config.yaml
n_layer: 11
d_model: 256
n_head: 2
n_kv_head: 1
head_dim: 128
d_mlp: 1536
vocab_size: 4096
activation: "gelu"
norm: "layernorm"
norm_place: "pre"
norm_eps: 1e-05
positions: "rope"
rope_base: 10000.0
rope_fraction: 1.0
qk_norm: false
attn_scale: 0.0884
bias: "none"
tie_embeddings: false
parallel_block: true
init: "normal"
init_std_qkv: 0.0349
init_std_o: 0.0
init_std_up: 0.0349
init_std_down: 0.0
optimizer: "muon_variant"
lr: 0.00373
lr_mult_o: 2.0
beta1: 0.93
lr_head: 0.00734
warmup_steps: 200
schedule: "wsd"
decay_fraction: 0.595
decay_shape: "sqrt"
final_lr_fraction: 0.0
batch_tokens: 65536
seq_len: 1024
doc_mask: true
z_loss: 0.0001
train_tokens: 251000000
steps: 3830
dataset: "wikipedia_en"
MLP neurons of a small language model. Each row is named by its layer, matrix (up: input weights) and neuron, and shows model dimensions 160-255. Each number is 128 + 24 x the weight over its row's rms, rounded and kept within 0 to 255. Numbers have three digits each.
After each neuron's rows, "fires in" lists the words (lower case) most often at its 100 highest values on Wikipedia text that the model never trained on.

L6.up567:134105139149099138122112132157157133126109121111141091112111145145116078147113135103114131111152081119153130182146163174124118117116115090136119125184111108114105168123146155143128096167128135114113111099116115109135154150086168134106136154131108125130168131148125132136117144177110136118
fires in: "the", "with", "an", "no"

L2.up941:114136161146102150114144155126161149155130111104102124151102126120107153171148111124130085092099151187129105166124083079098137143103129138126138160108141136158131150129108137097138107123148113141133136151128163140093120112162103106144135101109181124115142094141143135113151116126120121116
fires in: "of", "made", "listing", "list", "statistics"

L2.up191:112116158117126083138128168110135115082119117135123164065103135113143112120143133142169128180124120119129148170166126176164124118124147136145132095097145151170099151080150164146098094119146157102092147140129056140135118141149139128152097112075116123158119146142125085119137155152121099134
fires in: "had", "have", "having"

L2.up982:148097123131162130109113170134136149148154097161122117076115169163101082136124165144144137131113118156136126128117114100111118139154174143128124149124122136088164094147098104084160143168118189119096098128178118127122141146127141119099115164073132133139127125125132107108113138106090123077
fires in: "to", "complete"

L6.up243:138134095118169088113109120163105099107131138102118123114118143131146109142129121125098112132139102147177121127118127161143134101119134107132122151127136121107114100108132132099135122131149128125118165147142161138103150124089119107117086166110079119153101082184192143134119122120140154118
fires in: "as", "then", "vice", "also", "prévost"

L5.up1347:139144157105149121141136120102131140150143109147109118104099104115123131119110097162140155125133132153117133131134161167108114139145129130123131140156141161152116124133155118167179150101139140154144171098130113101154106128161111125120089147125150113127112153104117196149108107133112139156
fires in: "years", "hours", "days", "months", "news"

L6.up474:137120142049115126155133141181119140122111187115148090163153100147104138094142115132163133084110158105155163125104143104102096138117124109107168108092119132135132130157152173133105139126155085163135145197110147166123136124146123121149123114173109152128082147087144151110123082101123116107
fires in: "of", "more", "most"

L2.up1013:082127122088122144152120169113089100151138130101139120143125158122126126121146130123178151135120152160128117129121132132107101153150137116085149137122118098145113126139113125125174142141094116113127142169121107191129084113135117135130165117092143120180160138113147154132095136147118116110
fires in: "under", "to", "of"

L2.up54:161110124089118156136164131128111159131179136156123183132110156129142155112099136143114090113128154149113109128112130178125143134124177117160120081122137114115150130124059121113115103138127119127123163126140179117136165131106151116155146124124105100120084085132119137146155139128152130063
fires in: "or", "were", "considered", "a", "as", "to"

L2.up1411:124090115107108088093117080152132187118160121103145134163086118150132096131132141157126153113105120114124131105114121138109137119141154140104129137133089141151150140116117110159123147144136149111079104132140141118096077141133165179072122137103141129111048173178115176133106143183109144114
fires in: "of", "and", "shortly", "only", "most", "complete"

L2.up51:102118123162140157158112139081124103144160112087125147141136140148113121121146109092114130131128137160105138077126109147092146094116108138153150106136112124121152097101108125117110133124121077145089095090113111139142112133157157154133138076165140139117164071137121126167141128111104111136
fires in: "due", "s", "station", "number", "following"

L2.up847:103144160129109133102131136127099139145098178149114123137129150092134112106101133107077132125125119157118105113136120135154127149109147165133113127131095154112103095125143117146194132135140180131109100129134132152123098118163127125120095120144114135061108123176121121090119107134118125093
fires in: "3", "6", "4", "apps", "2", "5"

L2.up839:093129140154098184123114101132095110097102101137179122105130119103109119160147143116146108085108152120149125120167096102153103094119159138159083122126101103117123124160090137125110091143140104063117109112083148145153105190149127133135153135132149114142117129135112149170127134131107097140
fires in: "when", "while", "who", "whose"

L2.up1299:148148142076126070090111124136128107119131152121113134136154113119167114150143115170131125109118100131149151137133092157155052128115122132114125148135098119131113116146111108121158112187142144085115131136093126153089153102110127062130113112093149096131117128155119130099103100134153115149
fires in: "to", "and", "in", "of"

L2.up1215:158107118137138134090126164128105124120135147149116127116101085128127137152146103147132096120129098143118131117188132105100119145149122107135115143120111114127155102118161123114147160166079142167152114119154133124183164168152129110105146130150107145157123127172140172089124125104163145111
fires in: "to", "and", "jost"

L2.up973:081135149180128109118126111168101131101124164137119085143124085124147091155102177171132127115100160138149127146146113128140121156079107127105122147098080104141092093138097124161146106126119144133118123188115102116122110091173143112149167140152174181128171152103162116155107127120106117147
fires in: "with", "as", "following", "to"

L2.up827:162142153112163128126113121119140098133141148104148151106157124079125160078089163150128088136163098143129101104144136131104097118159094133125091103177152112139117130145106119129124150173104109176146116126114108133095132163111134126102131091141073132104150155131135099118129120118137127129
fires in: "and", "or", "bulb", "kendall"

L2.up775:144111124104170109125174092102132172111124134168109104142119127118142115136128133091098092138109128123099115180096141120129122099106161100085113144149122101123156145115134139129112151105122118127113162121122123082125134152132145141087108151104073130172103090124127173135125115147135128153
fires in: "of", "external"

L6.up617:150111123108106133126115153181132162148159125137122148116136175086073131159085142106142170110142127156136115188135127178106080121100116090100157109118136157141146121129165152145146132113164160140111111104139144107135123146147097158109124164152118092120122125105157128132102143142123078147
fires in: "the", "by"

L5.up982:142104107128150140133132126166183180144131115123149108107110157113139130133120145119113168166082100131125116143145148095115133183114120101166116102104136135135103074141148125137130101177141193136160161127125198108101153154062130157113110088148094128138143134138145102128131074157093117165
fires in: "of", "in"

L2.up213:099121111122166099177138130111145200102188153112147066157109133138136142082141095133132144156129107100089116125206120126140144171157104123163124126142067099079134140142127132124139131153123105139127146169106145123123164160126150134108185125129122121131130133145118084139131082089164126127
fires in: "in", "of", "at", "pedro"

L2.up226:102145157158133131130124131153112145160139134172124109163161123142170081118088141153154101124125120121092110153142118146119141163107118100128126125168129097145117094082127140124209121106158183113120105122125115161117089137167140120121102121110132121114121106168144146167108143124115166100
fires in: "1", "4", "3", "2", "8"

L8.up1421:155140137136127117117126115173110122151104120059120150138097143150110122085139120131166118161130137137125131136097140167165152162147133143141147117147142111133138133121075141145158100118173152165111122098123103150129160145147142164128108129129132101086085133091101155146158110161151159137
fires in: "from", "to", "on", "that", "under", "over"

L2.up181:147069099151115102131115141118158129091098105150131144167121106096158089129107174125179169132119128126103088079122101150125089153136102092153161075114107117149146142159128178165169119147098130135139151178092122145150192086117134140090175156109154122101152163114166112110147111068145119101
fires in: "at", "of", "in", "for"

L2.up958:148195104150130112125135144151138130102154092119179110091154091103117148161131130105167101155103135111166100113098129087143122183148170135157106079120122095089125105132082110105120136156088087134142139159150109119134084184139149106153142105109131152111131139140130081130127129115132140144
fires in: "where", "vice", "next", "such", "which"

L6.up1204:149160165099159123167077201182114115140098135099070100158160094105180162118132132152129096129160110143157118094084109137146132146153161167116100121133151115112104085114131152141152149131129093106120143149136198127149095140118136122135143082114125126149122149122126132105149121124141174163
fires in: "and", "also", "then", "later", "eventually", "before"

L6.up881:122100113159140117126114124120135119147128118121129126167101142120166131165149135118113115139098163110141080110115094144164115140120073166146116128096126122129136097142090105096122125127158131162096172120126139126105187085109183149083167187108120148115097125117137134178123144110101128156
fires in: "at", "his", "on", "that", "to", "from"

L2.up849:107105127157109128168108140115137155159161141172102119169168104141154120118128178115144122127139113142136095119116151114129113111123094104119130138149124147107147150136117157108147158106105124127156137105137122099120103127134126153098174111146108113154154142123132134149097101166110117090
fires in: "to", "and", "alongside", "inside"

L2.up1072:187115092139162093164135121145153152095159137144124133153105152104138105145106157162154150111139162099123121118136065096142113127161119110163153130162127141118135142120135097150103141134148120165152145119143109144187144117137150131128136147128138118140111153081169117120136103142146122153
fires in: "of", "for"

L2.up542:139135164170140135161123130159132179099144133103081141116141089123112117119158125123107083128170185129142123101137122153095150104124149102108135105134127097116149138128097109148150117109094147131187146126169133121147132153147116151123171134142134102109152148113148151130095112122102113083
fires in: "years", "hours", "time", "days", "year", "afterwards"

L8.up1484:144112102131174147129131135156108156129117125154116136112176131140146127174121131201119093154101116116120143107127200096126119142094162116129128110099135134170156153098142115158172140113136127180105101100148144097148121134167171141130106089147128155117137077127117152134146136128129109134
fires in: "to", "who", "and", "in", "by", "told"

L2.up309:137109179133139159134139114105137104129127154097118144156109144110131121113159095164135123126127142081083167126101152155180152157095089122110122105103128126078141088113118127141105138126123151103138144135115129114127107135160136104076074089120136133110105126166149168126134090138085096122
fires in: "in", "of", "afraid", "frac"

L6.up1167:102103121167101179102168134090163128107126069120120135132114139117126133137146194154128167107148120133133123093131136185140121166137104106107078142160102089138111105107133131109110129150140119126101170103121131134163113127146143176121159119092117123108113107095105137153083095076071131181
fires in: "to", "and", "34p", "40p"

L2.up1398:115089085093116088149086170083161113139130154119095094118105146138107102082150094122118167154090170129120171137135135137111159105107160138126099137146134133148113152131117105064113124162126160118147157084169141139150175153107139162143121092075121127165126131163091094126147139111137128143
fires in: "in", "of", "into", "challenge", "challenger", "to"

L5.up720:111123167133121121146100138091159109159088135118107153193152118122175133104105115133100108121146143154123118111140152116160116101143133136131081114152105128134112123120119170113125103155100163090112177185114119120124153124134139069141111132138174134128092138100137106134175160112103125111
fires in: "is"

L6.up672:129080092124133108137117124164120133156133167133118122110162108120069108113155170117127168095200132140131162150115135112122131121150111121121146120136134131149159143137106107081135124125164111177166113137149138141133172142129129155112138074099142144116095145165145143129128152096153110122
fires in: "of", "detailed", "country"

L8.up381:133155158139179154136147172147117172127095136144135113143114163158126136143097119152110125111154121099185083118106124109138103155145145116094091118104109090146142084114189117147125139110113135147133150165161138111103142105108141093117133127166119114142121118147164159136101128104143145129
fires in: "of", "on", "in", "and", "to"

L2.up1131:133130100142087187150132160170127112118113125090178151147099095090132113094155133140099100126131143117144109101104141146140138144105098152110106140097160138158122137124134145146159098137160124132162132147120125066123176144127070112104150102090142123071157109137084118129137141133160128107
fires in: "of", "in", "at", "among", "by"

L2.up281:117116134151102164158118141162132111096130116144106135183090141127148120127114107180111071106106210108169115112121094111135137105134165136134120102094139125124148122127099141151102117143117114121089165142159120089146084159074165150099119138108128106154072141121114124119145116159117098120
fires in: "of", "to", "on", "with", "serves", "caesar"

L6.up867:126155139154140109122150118107124122143129129117131134130111104129114170112106145132095130137102168166139139141072103161132139115128070114137155125088111088162135087129073150135176090167156135101166181139126146129108159121128157117086135158132125147125112164149127116105095120149096074155
fires in: "in", "as", "during"

L8.up86:127113158147156144167105097096133105129136160146146158120103132119148106136147179112140111101122123143129093144123118171148159154155146139161125142123151135104113111075113134157119139111122165149104169132079129160080142125092142146138143155149142108091131102109163112130131121149099165127
fires in: "on"

L2.up882:167082120138139167080142126141130125159114153128094135120116088168110128147118141112139144113132145124159125107117139172137156152119122121133176160128106101166093130144119202111172139115142145139110127153105132143089147137110109080119101102158132102141129147115151085121106100113135132163
fires in: "of", "or", "don", "and", "such"

L8.up1266:123102146149117103163120149205131113110148126082148113126127172110115101146108115120120134122100112095113139155097149152114107173110038110085134101128133138123190113163084129118153124166123130149149165137107141121120136164100173134108142150100121142094135121110092112105106115093147141115
fires in: "in", "by", "on", "of", "from"

L2.up433:133109139129132111134159173105105107113184099093155099138079140149127149107146102119168092153112167120150106140105119124147106098117116160167174112134067124126125096138115145115129130122153147123120181171085096142149105086118150135128140139138099118108097181121128077143172106132130118117
fires in: "in", "with", "because", "after", "when", "career"

L6.up1131:153123126142168128137152167172126141097155118112098116108152108119150157108152154131112153092113111133166121130115135091089087143110192136105142143140153133159112118102156140109142173147116093151134099109160114162135174156135156155137115087168186096139142168121147089098095122145135117154
fires in: "they", "he", "and"

L2.up650:130117107136107131083139140169183163128099115144135112130168080120165123087145101150143123120137152131163127107166132170140120124089153141158075136134108148104166109124149160125113109143088130106145134113119117131114154094149128067086138118123163165090104128149144164082105104154129097104
fires in: "some", "of", "few", "self", "little", "many"

L2.up511:116101164129112119146139137095040121111112125115139093176145115117073128147121139121125131130166100157173105127127131142113069173126089119149142093119118113119154122157178126108169112141124169114139125186140166115158171137148126120089117106121114130112139153117114139111128081092165143145
fires in: "with", "to", "bailey"

L2.up170:157102165139134136118101161138150078164137129110148171151149104109130127128115138146123132189137136127110119127138103126136095135115143157084121106126106139112106141163069112113092107163150131146116161143080113109120166145134145136134072155087134165133123117125106155157159089131100148112
fires in: "of", "as", "appointed", "accredited", "named", "accreditation"

L6.up267:143137058141120141099135137140152185102101082144155093118139137097113106121112117104131155119119110140136130088126088144149150149118112085124092103126157128166111151137119149135137086126105107178101142108137127132117124125102130101086127163100125111123177148137119119115155130128155111127
fires in: "a", "first", "two", "three", "record"

L2.up878:125148149128141138117095117095119179162142113135139140138131132101168099098147112129127122157094166166132144164093093123108152094083132143119101157111120180125155086157131119136157104136090150116153166091075120147105129114167103112114158065136126098130102136140177130106111169122091090085
fires in: "of", "pts", "are"

L8.up1229:136124131142140169121159168158106168088104146082122119157126099128169165181148113133124154107140125138142104141114108139135106144138105139126118127124102122146114143179191133154148112153102171111160120134138121124171100111132153148097126106117157094129133116166156135147127111122087138142
fires in: "and", "with", "keep"

L2.up1452:092100164118142155148127144131142105183133112114125142135128114121111132133138140143102130106136152083162130081085120139176116172149134167142165087126123158109122163111118104153143115121123114147129140128119140135105124135141131123097162102127127116164185190140107173127089110103120126159
fires in: "of", "by", "during", "from", "since", "in"

L2.up466:144157160100180152147124157139161083154117123133100114114147141124119115113107118162074107118123088116150139132109157128091106127109119136149095126105138121153131102121129112145149137134068111123098140135145153176102146125134173143111158114112141150134135154117158125113156128137171131184
fires in: "of", "size", "gymnastics", "in", "dies"

L8.up273:133098118149117140134155095192109103123153126136146128166111132145125162147149096134125100125095069147118130113120118144117056085134153156138121121159077124110138102169128156123170127152123125116108126151143154158104149156118120143090126093128082142129111163096166124088127111125106145183
fires in: "to", "for", "from", "and", "of", "is"

L5.up1395:111114138152091111126104125145091115121134116173130111129110112136143167145155152148109152152129135094109123135146122111094118114084116133138103165138117127120140180120106130153174117126133086137122110102173089090071129133116136117077119092100131112160147096085135101164125122107164170164
fires in: "the", "that", "metal", "queen"

L2.up453:117118150188154143147152119125134130112148112109121112165133123104102104133054131112123140101122174130164095136109109138131136123160123140146126102140084106110121122112167142145168118126106105153114134190110143137145113127150155147140143096140133154150126139115146137132110156127118124163
fires in: "of", "kendall", "shankar"

L8.up866:113112156132158114153141178177143108117089134141119159124117114192146083152105143145126121135138153156105130134116118112138078135133122132107067122141126134137065156128174157136082115106119117127096158096145093136094170105074145139138126105096179164129093134152095133120130083141131126166
fires in: "was", "is", "christopher"

L2.up616:108121132139148124177138096148149141089114131136116136143136178146158092136109134116126128086113123113133064140138115132076158157135129164123080103064116125116129123093135145111175084130150136122189132152101120136131125088112150154136117098129130128158153137118123134136158111120135111127
fires in: "of", "serves", "in"

L2.up1428:096130125127112142124187157127145073113115087182096177106110082184128100127135125139111109144107138184154149162089144118183101135108140116077148128146145075137122129122092117150142091125132125107157144116135100158117075112130141159100099080121154138102168130125150123124126121140161114111
fires in: "joined", "club", "academy", "band", "society", "family"

L2.up885:098104148108135114146120131116094146121108123200113124097124117172145107137109150148138158150106125165137138138125131149143144104124126104155116124131114163131108088146131128123129138127111134145127111130130170113074155132139139162055114114110093140158102135147152119133127092090113134147
fires in: "or", "to", "and", "of", "pedro", "succeeded"

L2.up1262:115115106143131113125102166104108163132133137174122133132139079107127124148129141141125125145142156147137097125096122109136128167121131107123117150157091097133140114096067129116160106109078099131154113100104130103143123130109116162123120111113122115109169139109118142085114164132126097101
fires in: "to", "for", "terms", "and", "through"

L2.up1396:089152174116119127104092126138154068147120102164121097080096096156178144141125125133128136118126180105136112158102116151107124132124109134142129081132116083095120110147125160136094110091144141132128170114189100169128099137121125148083162112128109128134144123112111148101126172101098142116
fires in: "of", "through", "that", "title"

L2.up1249:105083117137134113112158122140165154093130128131115122080146133138132143108128084140149114110128106115138123125150135117153108125149149109119132112110141133114107120138109103171111131105132117178087106108151143161150213090099114109134135109184069119179163176122171113140126060085114101166
fires in: "of"

L2.up1114:117074110141133127100139138112161121137153137137129135133158145124152134127141125151129133133115145104140141164134105090111120139130146131130124169062089152124162144076096137101151098108116114108144124121144105130107108123137092147180074104141147137142131111136170095141076100151137120105
fires in: "to", "of", "opposite", "serves", "always", "already"

L5.up732:133127140122092100109107127114129142098090121105147123140131123163149127109163121099139100154123119116126132147110081124122103118121118117142161132089098171092132127088066125141129153092113115133154139130115152144146137129149131097138156086150138136143143123118148137148159111141152136138
fires in: "each", "of", "outstanding", "barcelona"

L6.up215:082098125114102122117131126090159126138139104104167120100152153104119119151087098110111155152107137097129161112130137118110154144188083120120149078129120128112156130121102106075164130169170137122147133120110123153072175159094135125132133149136138163123088114139122134156143147090205148118
fires in: "in", "at", "college", "prize", "from", "medal"

L8.up1207:138166129148121074124134130134145112112121165148142103146124167127151142103153127129127108179112087181127125129140115148110146170159112139147157117126149126126094118160124099142155107122113195160131114175164096147114118133107126130140120098098156147090142092115121095115144134184112154092
fires in: "had", "have", "has", "were", "decided"

L8.up1412:137144154147161096104124124128162112141121094140125159096165106156129092124137107080155091133138153151131143075143117130140101111174078097109098125173112150123125104139101113156123114146154152151138143073130131090135125125119117156098127123121105144166118143117126153145139159141106139120
fires in: "and", "of"

L2.up397:108155108121165074146143105123160135122146124137083092119129145158115115147113127114169115142102103074147090157198144124151117138087133130113099097141125138117122099129148142136164161137112113153104115114120137137111138107125149110102128119100128176123106140141117090131158124134131117129
fires in: "born", "of", "in", "on", "portrait", "entrance"

L2.up194:160124140114159137131144155132136086113164100163112113133148155122126145112127152157096131139137106114131142130114162133119109096120130166121172134190111130131122146158155114096079150131130133102128132124110092125133108127139138149098089135094094123129083160067141114128111137141148110071
fires in: "to", "into", "and", "geography", "losing"

L2.up1442:105131097126129098156155109140129106123151169159142131105092150112161139149158141153144140134073133155135133165118142098107081150135178110123139116105121101106163113178153093122141123141134100146097149129137146097119150134151150141114150182092134114103120107108135108122171080127152149168
fires in: "from", "for", "in", "of"

L6.up342:128098125136157106064131182114112155080115115154139082152161123106163156119128113083098085085137154168107164109111155139152113098105157117130124107113126130131102164091125119164121147119145112144134188125113110138114165142137155132116119138184144141131110104117115125103150139129138097092
fires in: "a"

L2.up780:131103133204143159163110097132113156123148098121071144129127122170153118120124105167159119079115175139125088164129130153126126113137129107114145110097148103109125096123146133149151158115100074127106159135135146112118114153147129143159130119130148111176141149171134132156130140077147160158
fires in: "and", "team"

L2.up34:132085150148116155156095154101114114139104118113144125156123156118120115145101165091130157135129133106151114101139164149140099089113112127084138092166170142093112106117115128106162122159096153155120118116128136122121141124057169126121136132115151087136128114082123126093124100119192140149
fires in: "on", "macdonald", "don", "licensed", "as"

L8.up404:133135156158122120163110177101164105098172119165142128073124149146140135118121160143144120089113130098121097116137123100115119127135127152134134089121138111123130153085145118098146156113142152136129146104138123137161161081098139128127095103099137124132123124127121111137149120174149069138
fires in: "3", "4", "5"

L2.up119:095118137116176150159125107153127094085118093136136105122109139143117122112091128090089104127125144165127134156164087141145138115097179116157105096124131117130161153150114113153132146144085141120138122141123129115163112132145140177134125169137083177194148134134106121121132121137139116149
fires in: "of", "soon", "gas", "fasano"

L8.up104:077092149085084164148131118183149149110131158144127129138102099118134148079101129207141134128116133134148093105105098128152088113095085127091151105128116118130102118113130115143143137142158161137132107110117120141147147152115128170122126117121127129159128190137120139154146120065132117132
fires in: "and", "of", "bulb"

L5.up681:093112090131141107118155131110150132136172126097145125076173095126123142086110120165138123119102183073107161135144104144136084111122115118100135140128123147105129167115129120140101124095128113152108116130061085144163156125101097122123082122090145129152147092107131114154107107139143080155
fires in: "4", "1", "3", "5", "h3", "2"

L8.up1277:085143135154106116102104112124123123133139124092128117137133147136080126116113098105146070100112107084129107121101131153138107139121079130145136125117133140145127156127146158135177106172148111119102120118104135156077145135173170166098146155117125110134138158102139110174113162176124114119
fires in: "as", "by", "to", "between", "upon", "from"

L2.up966:112135089132134158176152125145073091146116094138125102137104145127135137121151105107104138125183103145153153091106060171124130115131121134147127140102141121129122168146163129119165161115082129153094109132068165119154124226093128132104161104140152155131115148158132153154131148121194132132
fires in: "for", "of", "to", "on", "with"

L5.up216:074096144176157110163154100131139099108132152154085146127118142125147157139111142126133152151114096166098140173133081115139123124121167148150096111118099133132124097102132115164130119076160172148108130130131105115172140109110131109161126146132136119151176132170128085119104092122150103135
fires in: "was", "arizona", "initially", "aged", "into"

L2.up1345:104076145120128135118063174147130192141173112125107141123111127168125141167164122105098138132111127127168157101136157223149141148124121122111132130131138123140104117098100138090121141128137139139118143143160145148140133143181151163124169130109117159127098163122071137154123149121130122121
fires in: "of", "and", "by", "to", "from", "connected"

L2.up1046:135084138148162113117116159121135138123173141108141168135121159114188107112138121122138161139114152149145148102140090152132084090108139128158114100129128145081121102144122138135112123137098071096167111069112159146157159166136121114137102096119094138123111145107145120098133151110095142126
fires in: "of", "code", "to", "in"

L8.up461:133103117114159119143104155234108174085151106100163110179151122142123137152114109116116134129139146122107125129126123145128122102129115146158106128132134114137149112106096145143146110157124123159144116095126133111093132149161144136096139150079131110172131111134138099158125109108138113114
fires in: "the", "and"

L2.up338:118123155114127147093123196100101188205189131120109086123122106106107155166091092095120147165135149102124137105088143174152133132148109116136142087101159163146127141087118131100120135136149129109107120065104179121159131113098107120104144140084149123109104129145129084105120140125162148093
fires in: "born", "written", "to", "presented", "seen", "released"

L8.up387:110116146091119121127143134145142160135138088140137091108108171126092086142137091175121117140135123092165102109152137162117159129123109113152148126166129152069114088102124137119166135129162184139109131166128097133113107178083134158129120182107109135079105142138102095125139094111130125108
fires in: "in"

L5.up1069:158124199139159095118141129148122124138105134117106129149146131122117150091074084184148058122135154121170121148136129085130141105159146093156105107148139107130115091147138131143101108133104133144157152126142144137108127155101144158157109114141131131129124136163110098134177099089105140146
fires in: "and", "eventually", "then", "ltd", "also"

L5.up362:130102146152108136158140138119098141169140143196109142114124132165132084147141146166089123134141130147094103089132124135142145148136100129099094137153119142103118140110120076145127124147114161134097151062168159142104157152133142141113134129136135169105114118107128128123069106114114156124
fires in: "to", "as", "before", "shortly", "and"

L8.up734:139099129153171178158101100162166147120102168131168169160093144158108145099158139112074112114128124097150127153119153116110103118108136103135113157132151105162129192156100136120121148116139095154133084078107118082116149132116126074123108129120106093121110142094084128150107116106122153142
fires in: "the", "thrombocythemia"

L8.up429:121137067153147158138163147137105128151128103108099101145119123149071165158158166157119154107129122112113104063139148148095138146145085104079093112180109118133143087125124130201136100158122139161158129132143129146117111137130150137109069122116171112155117106156159127155097128157130144130
fires in: "for", "to", "forces"

L8.up328:130135160151166154105113155150085110114131124103133093121098103092114097139125083155134147156160104175109147097113134152162099136146151139093121122130119117117129121156156105118112107129155139156163139139112148137161082128136113121113180145099103134071145081127145093145149117116148197171
fires in: "at", "with", "to", "would"

L2.up1062:126117158183121143115173122123073154136084146142110122086111091139113118153103088133144136077125102148185178116113133129134100114140151084115107122117110146106115093184129132119164108149143117121150105127079160154109147126163139116127134139123115084079160182128086127145128059120102109123
fires in: "to", "and", "at", "from", "of"

L2.up163:128091120114132109147147120125115133108106111121113125133139121159121062090145140114097148188124154059112097136138104174132144151125149097118086101155133126180111107142118151141103131125146127176137149104147147128096152160132138116098083134114137122117171139106117200124137097156115168123
fires in: "of", "following"

L2.up1120:083108138126116107161135117140102097141143165133082132144135131167135096123115165105160124170119171098157099129148104120162121152143147127141167119113088114096135089106155124122083161112172140082129166112135122107117139114083130129077137162167105122100145197092107121155148099158138110145
fires in: "on"

L2.up667:143152136144115106141145099101163140102136105133152113095129123132100137136126133097117129134089131151140103162135135142174095071110059095161122115118131138148116138131109130134135098127096130153114130136082153129064065117147137146142053113113126106119111176106119121101146117156155117136
fires in: "only", "had", "have", "better"

L2.up432:119133113171153115127137139105099100137098091125136084115135121128103083096116099158101131183128120099151135126102097174099117115130137130117182079163136139143120094149146128182143173110120138137117144143081153141127158134125124121132075108150122136107199119130173107166134114147154143104
fires in: "for", "of", "to", "on", "jiang", "engineering"

L2.up1066:113133158160111133126146115150148109136141129086113086109150106126116125151143122148095092092139129128148144105164150138134107129130174108116109116150107077124137148118105120181169133124150160152103138138149124141141133157181158134123151213162147148104087166132110141139111083094118154155
fires in: "years", "year", "months", "days", "day", "seasons"